{
  "norm_eps": 1e-05,
  "parallel_block": false,
  "beta1": 0.9
}
MLP neurons of a small language model. Each row is named by its layer, matrix (gate and up: input weights) and neuron, and shows model dimensions 0-191. Each number is 500 + 50 x the weight over its row's rms, rounded and kept within 0 to 999. Numbers have three digits each. A neuron's up and down rows have the sign that makes its largest values positive.
A block is one neuron, or neurons of one layer that tend to fire together. After each block is what it responds to, as a language model described it from the Wikipedia text at the highest values.

L6.gate2110:509592502566479434516491586533430465545437507533505458540468447572503556381547447476521470381560547514439491414490508498474442505510544485403541507507440474569497454461505545433493562516507504642477511620457480547460488494532411462552452521557486415583564508510544499536421519480428523643626582502498550494484588496549446489577461473508457538458486588492493484604438514499467560464438564487466567589427465552502524450471497456488504519521521516571478484472570535493526509472437497574571560522463604514500516531544625507470530361517470450515539451453526464521565527484490427530
L6.up2110:581500461398516492480571435483446538389558469488568459528559547403497489529519578520482514558486505585523495551527483443552591454463435506554542411533501484532527457477538468553497494570453473471468511497442525550452493531504432461544538537449573439414585505571549505496576669467462533416464474438395512469443539532589454619447556533564537489493553462451538431581577457465442577474470488607523517487533433403499480562578559450486504513553483499463547497550560397484495523465531469470504526668496548460579456484536493497451453466464524527439516508595569487473545571452462588452
Responds to: Only, plus title-line breaks

L6.gate465:492496511464420507514478471469487414501489505520505507464517532565472500493379465484481546516431559495449455561553455511472598538463453450541472452459570442572501520577607477406525493523592533552586490417558489466469622588494501486543491520484516497547527450455491474482468555556496517562548463472425501522531471466555510526444497493502566464548437556532512535550526549437432582478513502491461456485506512484497567502513537561547519487478395517501406463501551405560442582457451605485452540506495550445566468541523548550556519410536596504510471427480503509489457542507534496518
L6.up465:461585518414531429493521498554445481525463526555510510507574593541477466580514439455494530438513535517532486453491534422456473494486536521522432453459513389426467525604375534462481547476504478558504442452516474340485544478471420511471440468534527554544455487489594581464412459471549449452550527506377506483443425576565525430488487618560519494539552512444397567491479461485503503484525509546480436438577552465528514547482509455581437534477481551509583485430470466521547563509517449500481430489466548471436505548563472527459533503420473409547452478407451627449522433540419520492
Responds to: Generic person/entity nouns

L4.gate1075:443489501583463506540624426427573500477437584488467518520530429512459518552608537606500526479541510426524475491443494390547565453464558455472561570463557461483550507514491445376499495500508462550479547503552534514563523485479527500497619508576515525477484426559496520522480548389513496536593502466488488520491501519495468573451482513441458545545578508459432446562549497608475467483504529505441573484469523592522356532522475490488556417534502524365504492432447475488473444506491537462485457503527456523419453585523410497492490503499529605427493528467445534540509562564497546532
L4.up1075:498535555450430533522482603476554540493492516393502493450537538512504539531459482567465495453478604508477441508532517622517498509494507517464481486440479564434546545539462506579501489508470551526509566441451511466518443453494470547486438502533389506486496535586519468442536468478570531430455500443459543467530561575429550627491415549464443535443562563526399572504504467496463532557539506463501462466462545432484491374436507496492450544455516466533406497636501538514452518479418509513514549496516482607432537517449571485509516455503476442524499395613584420526514432386435469480
L4.gate1102:444551576522420466570456503639476541443491516485467593538507527536482589526528549580459560592502600585500447617462462474544537533596440475544452574419485501478545546487510508467519464541652491517519524514456463504395581533472520502550442476490540479528433466546465498508533553480467477532579560457484468641450501610576469498575414560519485463543591571514526446441510495525469552495565541537561462565546530523560486509568498461569556519515484503492533450519489403418550526445438527504533486507479510470558525549544467492584487431401569470521455401493472499551523494486498456494
L4.up1102:490469570565504563565474471523486470482517546433493589488499510544440513479618415578561587516496499510478473392526448494547523502572503514468356475611520506477607452436580507516576589489504499587505468529448473634450538508486492469433528474563493555485430430495502494536514542570513481409583541531510480507502531539446574481445520497448519482533549474484496519486559515475550534469410476505443471512563520492524502551533508458529439497566521427544502448537517483459504457488399436472453519495559405470535486616419585491533452450463511401479578406574554514573429495419488402463
L4.gate1186:479467563485546471557507469543561512458566542503491467517491482500526492516512503393483440564506492558519552532531450428518572507579351471525587544418497377460487491409522542510482530505519459476446492529503485486460449405481496474582394416420454536561557487491519606619512568559474443489462577428498513517464489580470515469525466557530516537468523512454446465510460438495438510445536458520544374479542521451483581482383477485423518457416466508496476427498428514563575520459609572486580552507560535440503412519490519509549522486400522538485422486583502514502502537502547543471
L4.up1186:456503523415520407593384504453430499540499586483587374469499485471513522492467525492424527575495393481525569475504433462544535534520497427619509527530510439456487594450425440465513558516470513501506466540486454541534467597501516631425539499391560572531554525500465508458468487474516491473409465469486469569439565561580457550521483500531482537491418454502460473512440447501483509528578450537582481488485581526417468505525481430503491436499514540462503518563537382419488486468559506401487444408549442490544565510463449484514540502506410519506445494467513517523437535513445442556
L4.gate1513:469479560506493493509512546521517558520525464470414536589488470534522498511448503423556484492461480592507542613516486482488508501486484578608602476472445557509467497462494443524506492569615511500453584476477548520526429534522464475520391411522498526567452518500521596407447482534456573464468504511483537482423535456449490559515429547457573495479616545543519468562533414410498524513511487474485341446568454566557577469625539486563535478493586483541508473479500433467538478397443424434497542470500489482465522513481508438586440480536526493533473483426516544517501589554583509512
L4.up1513:456570422535489443562485459454450423483534534481407537569547520459492482505569553535441507572454446474399505503468372406527457537508609450495481509504559475414527518475505476474506490454629551519457507557512552493468488500546469519528491551519562523414470484460543575480476565490474510512423506388545482461496594561459533424407526571439534525531549469520458464498542537481480427496546443473583487508525501484468453555527513474519536520597457452362475540474582463520532549497416437521560509644560528493449591452445518548515416499479634629499506566424505470536486540538473434505
L4.gate1794:478501547525391485508544495488454476480467506566470567500490512545514425511552542511496524528486554446418509554566479482620462468473550536592467517497577539490568498525555555500523477530523453566525478376547448592467442510486514487525551585473397514496483449497534448493515528571513511480516527456494489490395499538592473409489402426532605472530473536432551487472482506561507542501557463506446479441499455525488479474495457463499473422544465498479531607519508511489520515549498463505481397553416581537480506415546487492531618522503422463379570472508590496520551477541501500501
L4.up1794:589464420472524414440459576395575476567572483459464485558481543513518436504481519373517531377410548537507522475554489459606529540530572502502461496426499523510509467554464434472533515503472523543510501469488552498530456485464451487537465465569484477619560510457502430426389543568373431619515530407537525560475494532427507475527493483492562467601439442532497486534532509376488524537536480495521476491449448443484507570440538551478524528522471499497506518428538559524473575537543508527499448455625463457410450506563493540486517535396564622500495533498516526608517475541406428529
L4.gate1986:530582544545562511525532559529529537496513513476487616538520544509407491524512494410468541496488533477473599497537446483543509522507484517455446429513534436462501546442445606444466501552523455460520441475521473489480542523541574444504467553469596542564478494440464478507462474532511447498462452498572489525534438606504524527541344487514512467453588494533494470513545446495500510475529510462475511464524586519482518501558496469471505508550467500379471437424483511455496488510455564476492519493529595433490605475521502463570528423490445539586516487562451564516497474485437500521
L4.up1986:448508545458507428447527505517592526487506492493489505540411458451485462482442429485505524522581424463441620515435476564543498541588465560587500519369484459424529565522447509561472483522575464512473381523532562501418423539569592477473448552421569523421536473555513589510455561607395451484474469502507503470476504532485476553540545451509505427423500431472525482522512503423449520524499483529528539475452464623465533488534515467563559494406490509520476482507440347603471494553523465506468500470449480429454471551511587577432540485366480486511545477528484465532505489527468503502
L4.gate2103:471561515498445461460489407497489513605474518535527539491452372552450556477535500533435523515416525477462459505490478486467544539422504597528507456493450486567472491422441503418513481425501501505494424551573562491499510553482528503425521503510530555568442421582408543490528474528437496519513549472542547583489514540556437506508531495470455541502551588564481523518475432447442564506547546401529470503559475575550495400586478452503510464490409490514529541485487514469466495492498515494451440493482518561489517503575556594455440432503531532477482545417479498463481491410460520426
L4.up2103:527444505530599506507424438408498521532484518519570468467550471496421536628457637519474491517588539502432597541476528420529481464526479442501522448483577504558455581485511534471506520541489401451454374450550446510556508358539502531567494502502491511595555515436554498488404519433489478472436515463444421643468502545526511547396528587507476561470474540543570557420446547468534462473551478502536536582507440461435412498589579596476596510574461548558445538492513441477411460554459511474457559488567414433513448481510546488555516504530482480464425527546453472506440486506467495530
L4.gate2234:482654439531502553511458501482518466577464502451455426520506432452482459552575475473471511468486495474406471488507501586571488624461482648531448528431540509586475553563523465536484483626510491503470535547496431495468428419530505479431521537517485533511518465574639560420416432545391528421554551471604534511457496429522527566500368458459527526488423440575458511480453451534484567612488376545541524567473460499496523522415519470554567494577477481534440427449390512575509468455516457516477502505453483422544456576509538530445564548397470526502477463498427485510530528519461576556
L4.up2234:481437454518466534480472504535448464519534507441484508532451494540511481555459461390520483487482445594470528537489470464539459509460473504582458558568599537510412542450473474552510540594567464465442470511477443553486551541526663582408522543432483533386509514443482493460502584474402465471504506574534472521521496458563617626449556487466595439521493503565476530503425441477512448508557487432570557492354484458421667507537531479496499489479520476490487402482514449525509537526529533534450523409491487431469576526464423524541495538424457485474542550445491436482529512491555432434
Responds to: Predicate-introducing copulas and colons

L5.gate5:529454522499448532506497486425543528485445499476438484469528435561529584484491460586464479546512564487473456529478502504522498513517455453508510542522564436451471529453509575485472543482544443484437408352482398465511512517486516432428510490559470578544573513485477573536480497512436523473502457539487552519464442526477500411526514595492464461563493466530390543449457515518447453504492376449520486505620484394456509439531499392551592486599479435488442590550503440397503494518456494509491533527466499481527525446622499471616548603494411472502439415581479554448562513437541447532
L5.up5:522549488501543482525468504527457504476519521512431507518497501559456524627516574506569566487441527590500434454499473483514568503547562505566529435551563497526568574555432515451499437555479545518500398590465598417550540480474482515493449407570538414435486505536418526500560468553451503458503544485440452549532457547519453389472535516491480443546536407537489509514470484484459597494554453537551463510553551466481462441494491425559451441542474533514509482430532558478459452436551548485508509618563437472484460518482478498566526574544533540513435461457493533496497399491486455493
L5.gate135:429484509435419459537458554470510524491508446525545470530445464546472508526481418523528513496554541533510492575576549562608521460493451556505486501383432460544468419533467512482551442508535455555518471452535480484472591487477567545556513501476601535468551527474520533543529463541499464554443427589435581455494392543614487549528499439711615482564494459480445479452521503498475508437544436514542464443524553493446572536499526484499519441486452538501540572477443399544480595441491551541404464470434564544550513546564491507433523497431527462565497505399475565497533557509576529542
L5.up135:471506581465464430425483518409567533551527462529499555466512443500507421457535474519489463425450490512435454490540533394489525613545519450474472487491479511576470515470515585485496489507559504541469501519438502438465506450517498481461388451462537553524453477524445539468504528418494410510604493467451469591569505551484485505498602530410528495508450516403496509443536419428434555484450582427548549532550553499600575500405507497390428569506486536488473487467572472497543444516426440488606645590488624478487511580523504541504488467450480459490426503523577587385539462579539447486
L5.gate233:509516509502465598552500494461530534516472474545489533550501615600416499471398481564528546533472497504484517490498529502651455442556499399544481528410530458507485479517560414498498481465535432455406481472553484433501517563476484481515577464464547479531536501520523465500516593439474546514498453471493536589486494502554471503462451472506544464564511448496544422485494496460515476491521519613518530533547483381450505513529484579564524582510438479504497462471515480525440538483457507520584459485547519509575459524409452573482565518504515518538416474469563454595485484512507463523
L5.up233:561484544520454538502450500474498531502549536529542443460510518473427488496530474594533470533618413462429527477469456483563476523330429474462494626453506429567561573495570521485440503500420562547525569444477443481569616431540601489548461446616526527423639471450563486490423541480575489474451481468452501502508557503578446495542504537555550482500524505492490459541606504403501450570453486548565385529436577473466506494541496461448488483550461456512495622527492406501527538427405594428474534506402419527526526529560494381550485504458478479555526482565504542539483473512601494504
L5.gate682:467443437482497395482462465486479426540564547545513503572510529503431555427445526575473463576503553531518558476465438474511518553492474513542473496453552403513467508475532568493461487557583490536511426428520448450530505594535424516502509498473493483542459495533566426463539474516473612598503476405425464501547430492512443564547505511598515455449493480500559465541517509455452621430518389522532469582505509500557524490491495473587526544520487475474479489516536401566464448508497515526584575554453568502435439466456605455631511553428480452508507471545493555440447515549564461425
L5.up682:482455494530485489488495459433542542514524491478512578542382510425469496483456484530567505509506479465425559461603636431479496532492506555419562486575527496541525506460517488432498442477436556431437561492467461507485449483560501513498504496549496460543506469473552614497541423457451437510567495591498493438481553502517539504541563436490507527524513512515443530486528444479461366602562470513478434487455598454474505469526517461574500516465532481559491594521583507546457456413460486568488552538522588353523434422425460540443465480488528463468549562424509603488554453532562506556
L5.gate1208:442613457508438492478499553549492525469442464452587623529591519593499476522508499473555467547529468531467545517497608485502444568487456507469540413542468526456474495510537447515528511495608438480474547491576457528488665493458473457443519564500528555605561500431415366447435589411503486483533500534466450481534489476575471519547503486535452531523524506563513491556553412504488498377517507709534474630470472480533556515468424470463494518441452526464466507465499480471477466540464590511494475537438556442575510464502498485511543483434482564338523489554499545534554432513543540434
L5.up1208:540476565498543523501585499479460511495555509461452520467516650459497537429426430546443503451602452549537487569459439469557394457484437403418573501501516526616442492557520487469558439472454481493565579553417412501470519486487582412587449503534491514513489384572568555468531560435417495439566511397436500615473489592514474426460536526537589530453379500448537477466519531417473534453531585514487493450439491534521580511428461452569501566514430524557579521571551429489586580522442546604453533500502466542489552588473459524483517493563489438566540532495598586522519426551462491600
L5.gate1422:328391476547471475535591565533472539499516526446499575503575407521439590392572476495566458494548480510382534540460516484470459506512448442469503434492561394643430667436638489508424532516513467435456330433516506545397545455471558547543521604544430483495483470509518584406490534516453481471523543536457503456454573518541440414480558500525537565477453553396422499456459556492489557396458558444481429594499581512465527504513414555531474548551459482481537442496452482512515482559542564462427493485448476454520422417522511511544490542543497465463490555528517432441537465502583450585
L5.up1422:552463540500460536440589467535417604516476483444559476519562501442456467536506382446525500543552493481474564444488479466356497586417522466547495523623540497453475579553489427496529508368499519455397564442446486466449616493480455438496479629507453458499525497518477505567483523442458478514572520391449496566432440538481448526546522373439510524531479568440549486514591464503533486392481478557496478490459493480442451488444454408485568450473501474481514394501526573495472587509535473477538476426424525442544504424456473486521596488474543582474470507467490510539383590470506511516
L5.gate1773:492525412427426578541625493483522528510469548465542463577460485464483550467537438445507468460423476628592426553495535498505444520465504524429476442477445458477540507484475563371512447537588425497575587556466547475458452477487476493497532475528477469500472503626501494445452488520504513474597571652507494462495508555485466501480518586424532469514470437537509453492513384459511495486430529503549488511430502576492449529507463518522584469474482448519507543546537468566540534492440571447574409438583454523443511569502575566497429430420497510495520526534457476488398588461488501479
L5.up1773:429454536513505536401347638472484544442484414420484476529568505604558590447509504458497583517407472514485482460543449477539526435496481466418397523457488503496526452564592508459546492419511511505478397416583473490548489512429435503489495441433498458499449404490466537500470464463562491494490501524628556566551494577498494496578492470424491455477463506465423487511488424532484484449511544492416526431544494545550490528491420489436486378419541538553491445555455480519540514569521466465586461519455584517390579478546458539536451480541450532496505517490488523477559515566554480529
L5.gate1939:483562482527508501525445490495597610487599549484431573551480425551451386398555405503510611491545481571477410513405515415538625501531478384521476556474507516580495511508481515549503488628613415519493537508494534494511487503515612453511564509497568440471531456499407525472435581519535546534496555519476415516504522471523449432492500535499544510497540505463493398487526491467510456461561473581516414466514505496521489483510527456530464484532467531414521486542459503547462383522405522383492509548408569433519443607495490607557371420480588403550555459541490461452529505503513432455
L5.up1939:459505430505535606527371419497463632533504437581474499543479542477397470382589374499506591623484459497517482512515486497542497549560396511561491485477438527476436480539480559533520434416470547577550423480536459448514370532418486434549465517550456493517433519489537478499503524411470469580539553521535527455505441397539479508544521587453439487471423470496553532477506408505479559473540456518471558508495618538546502391510539505546514510532359532516503459470543558476486489440498447502445411460527455525437609565425503502541527368545518485557513503488496385574463478570488518481
Responds to: Record-setter "to" infinitive

L4.gate168:516499516540503431564529470569432508475502530500435395502531489539513494538594481479406493551568544528446456519526391499425507521641359445503427524344437496423501476496469564451500595487456487573541501433437524503469547502501459502500538412443439578435515548537514488481534585417607520435559562503493544484481456490446533566437515535451454501540494538500524430451584487520483572518528487501503543491516481546539377455539432497525427466540513497350438429611494528497533550473398547458545539565522444516562509568512555559547445474431564539458529479529577447467502552508486448500
L4.up168:558501503542510611479476455515470489511544432498456475509529479511461467378612535545377498484516534459481518502491487520500484554620454455431566447417522454440517516502481547452532458494535534598523548537577453468571453530509499540434621428359508531535504506488522531409463532402576529489557549473548382433415494461469522497445476513474462472417445564470470472456512546557551532573462502489512511511554456544560464433509499567448399401529478427534527446575440497457499515439355528507504496590503507505476504489526456484582423476474549525477534468594457482494519505426516476395
L4.gate201:501464535596477539587459478503466530569483522529440545427451497460497468495625492520389441604464556415468523517534481452430476514500472491524439463492516453581511453484514492468499599501437470485479461508555478432498494445567513437484494495433542576570459522574432477417501549528515497521490627382573517521560335514571392517527509600470470515477545564465510515462394402492455505488546497437472499583548515517498471516657492463470484433576438533505483616543420503423439460479461493526519445507542539445500466495478575445605470487447449578463439480504463571472524472520516470493
L4.up201:441490484517537523432470485492491510518496514487478495455454469536508387464545472490393485504435446524540390434495544502469497453511472485632505544419461623569530482481499505519520573507470524535517497551490440383480417508476442465442524499570424497474500472422498481484453389437552578545386530481485502510498455527510498511490483494532412591471525468490562521394607433551440481456489509550432455592446458515577472553330519429485502478498524522456575503443524537504447515521458457552559600469503538470485485540532503428545451611526511560453571564423496518492478480507438527600
L4.gate684:448553535544546526568593488473495478488399505520519514447546489424458447573485499491473498513512539462410545452548495482515578517540530497445499448570473507444520510446422468462541479545574567432505576537438521434505490479423383523577480475401569423510524472491444536514462512438449491426445578463552551612420581541501462486455510544451539509624592440449407455480486428425486389485466553469472540493498525510521524431414540398596558491455496538506602543477499447506533535472537485523563642515463529460512471517452452451524584499484499567560482477395502523595343516497548479547
L4.up684:523491518473556404583535540519501573547639524539510510510457579387530475581481412568606498463542502431492464530471581490470561474512523434466603519422511620483553496485536473508564494495483445488468501430431486536540455473578519479509442495406457494480541501490474440418512514512486459533494538473523462572522630455500508484466544441483608579461429416407468464557506474395413532506551481537416536515402462500482497501548471531544487492428435493539592516486590595524454524545546439467550545538375490518607469517414510515566410503497514410440533485498547481496510517517509484492
L4.gate687:481453489416464451463541511559435553523562564499416487606454500428508480494471561503507514602559470525503448608419485521510518501508531393515512473425418444519551495520442549476531521481372447507533498402464529525466470522543493454517435469538494578546545554464634542496472520469478602633527472566464508440524498535551539435492494519449495512509485501456489453496399542504475489455515506499608484585566474535533494494420500510583477470581525413578439563542466549467600520590498445542497596519401483480469509487486580494563483502519459407569534447562462519467502506460527421494
L4.up687:527584477532474488453433471471509470482479424548653448472475506507456454421446402405417479531467465508441556517488473449415391504536590543495512480564538515407530458585503425503571553479436605468407469556489587545402464562501544495458563485490528506434468428542496443515485487452537525458480642473506530526505459453572519465452491476492520596537405517496461505426524433444484429511535488495456481569513466485535514506500532434542444422544427447466418549434533452411507499510521471480514520529531545495542534460477459460538518422496522583519525501450451473522566469465524497458
L4.gate744:446543500504444554438514533471474485500564562478446495548514447537528484461551433574519480494538502560471475579525423419427516552541640568553531487523475505547496491540571466557509558531575490491464595444493558545542531451544563440532435513593462479486545564492604512433544522545483521483501496494444568521517540461516413536453533461474535504475416502515494498519495390521433403431498511504472541558474428568484424513529392465503473566510411541507504501442424524513435474487501629512537591481521565522451418545484550500431478541524526544423428412457433546609542565613477457487
L4.up744:530532493453500485461516419466516563504537495584464534465401496469532528525498489449445473473452566411456452495435512476482442484540479450593491592433464436525544384608477523560458541470520412595476580448462546493400643528526418453491528525492506525535470481533410524480452494388498518521569493418443610543455478433462467456527477510557434476587396553519461492543521468530495554437534576563423556577527536632553427507511488506516455442525562555407441555470548501658412492449493448549493483529471499537444421452516498553582548551426440563465435474523571537565467466549570555511
L4.gate1096:445493461467397554463477563514503550525488464492581515572494376493479466435532475533501473479477470519521419516398421491557505495569632430538468452418463427499554499482535537442506379493544495534535521531491469471566446540531462553459547513490405562471475497525496448441487477477523579462483467564474443469532538485497519475580530533495435591433489484530466495622437461502587487496522466510503471538542475544529501383448469534505501465509449481537536557434426554569511507515495569540423562541503541504482524488491492529521517545440531545500483348466461504571469514441391535468
L4.up1096:466538428504515628528512552571572486498471521437498457509500494505488504440529462545461505545530465413507443494512439575360509444531439506454509552530457582499525397540462455452552571479632488387452496469490483475486556492425457565488549508537482548555544569485450463616405525488490554486522614407548564467553436503547451438614422407510421436549435453590476477503555484483551500513475516486453543470495574500388549492509481391516441527624526419479524456449480450459525552575414377490507433425554457498544414535460441489529525535530490512500455561558578540510507496516471415489
L4.gate1340:483570495466440507440541580573535458541607453533455482514455493534465444447469497458496477645497451511472413567470430423520462548510453514531476471376453508584503465447624504546489443380454417460421521484536515406496526534498527361517529508458522545438510526421488483507455553451506418546490536466534520468544601421478430563374522511461578442502515539612487500486496445549448593531414459442499501496442489505565433458489441474587518471518462361463494537593412485650496514525417550473533498528484541497460528424499504566493625499517454519525487449499508502514522459501432470474
L4.up1340:468544454404488503497466573603452469500518486483536464544483510464481505536467477517505422470513564430507555514486460516559508513586538527582449644553592593496431428488467439433483467492522543498494531568465456552569435505513479525529508453494436604571630621387485454514437554630420522510551413561552516471472540413462445519488496464484470522458443536497534497564511470415489519604558442495423460559509535411384512431545509530512478543465521486578474394453585471476482576498559539498489512546496489491410468481492437445471460449566505518535547457523477564588460496489444442495
L4.gate1480:509583468448424507445415522568558518487526492531394402461464480496444493416502498578504431542501434491531407478487391464528443496493498446624499502516500466505489542500509480471536409564521466529452399471481581492493582518547462485387538455353484500423517597496430392578449581504515592454477533532425454518521539507568527533510464491435532456616468481561511539492436454474486415466419532479557591496488446449504585482502485481464478540506475510478521495560514518447530474510452512506496555451518585454536556430546502455474483567495506526556541503457461494515491481460492426511
L4.up1480:432548541503503544378536494558579541468546434492595517550495456448498489428567500535542525405548518528440524521486471485530603453487458446428442396562521431527567572619499471449457484443587456444499469581563531471567462452426528540526479479529515533464514437528562500446386526556456534544614583427532428432440516480495487467502467492489456503474540599494470473438524555526518488471463471487516392501427570558489480528453543446537428510583423437538530505514443585523633496409493410492467477533464580593404439561537487494467501497462570606470477539544503494520500503459435453472
Responds to: Relative pronoun openers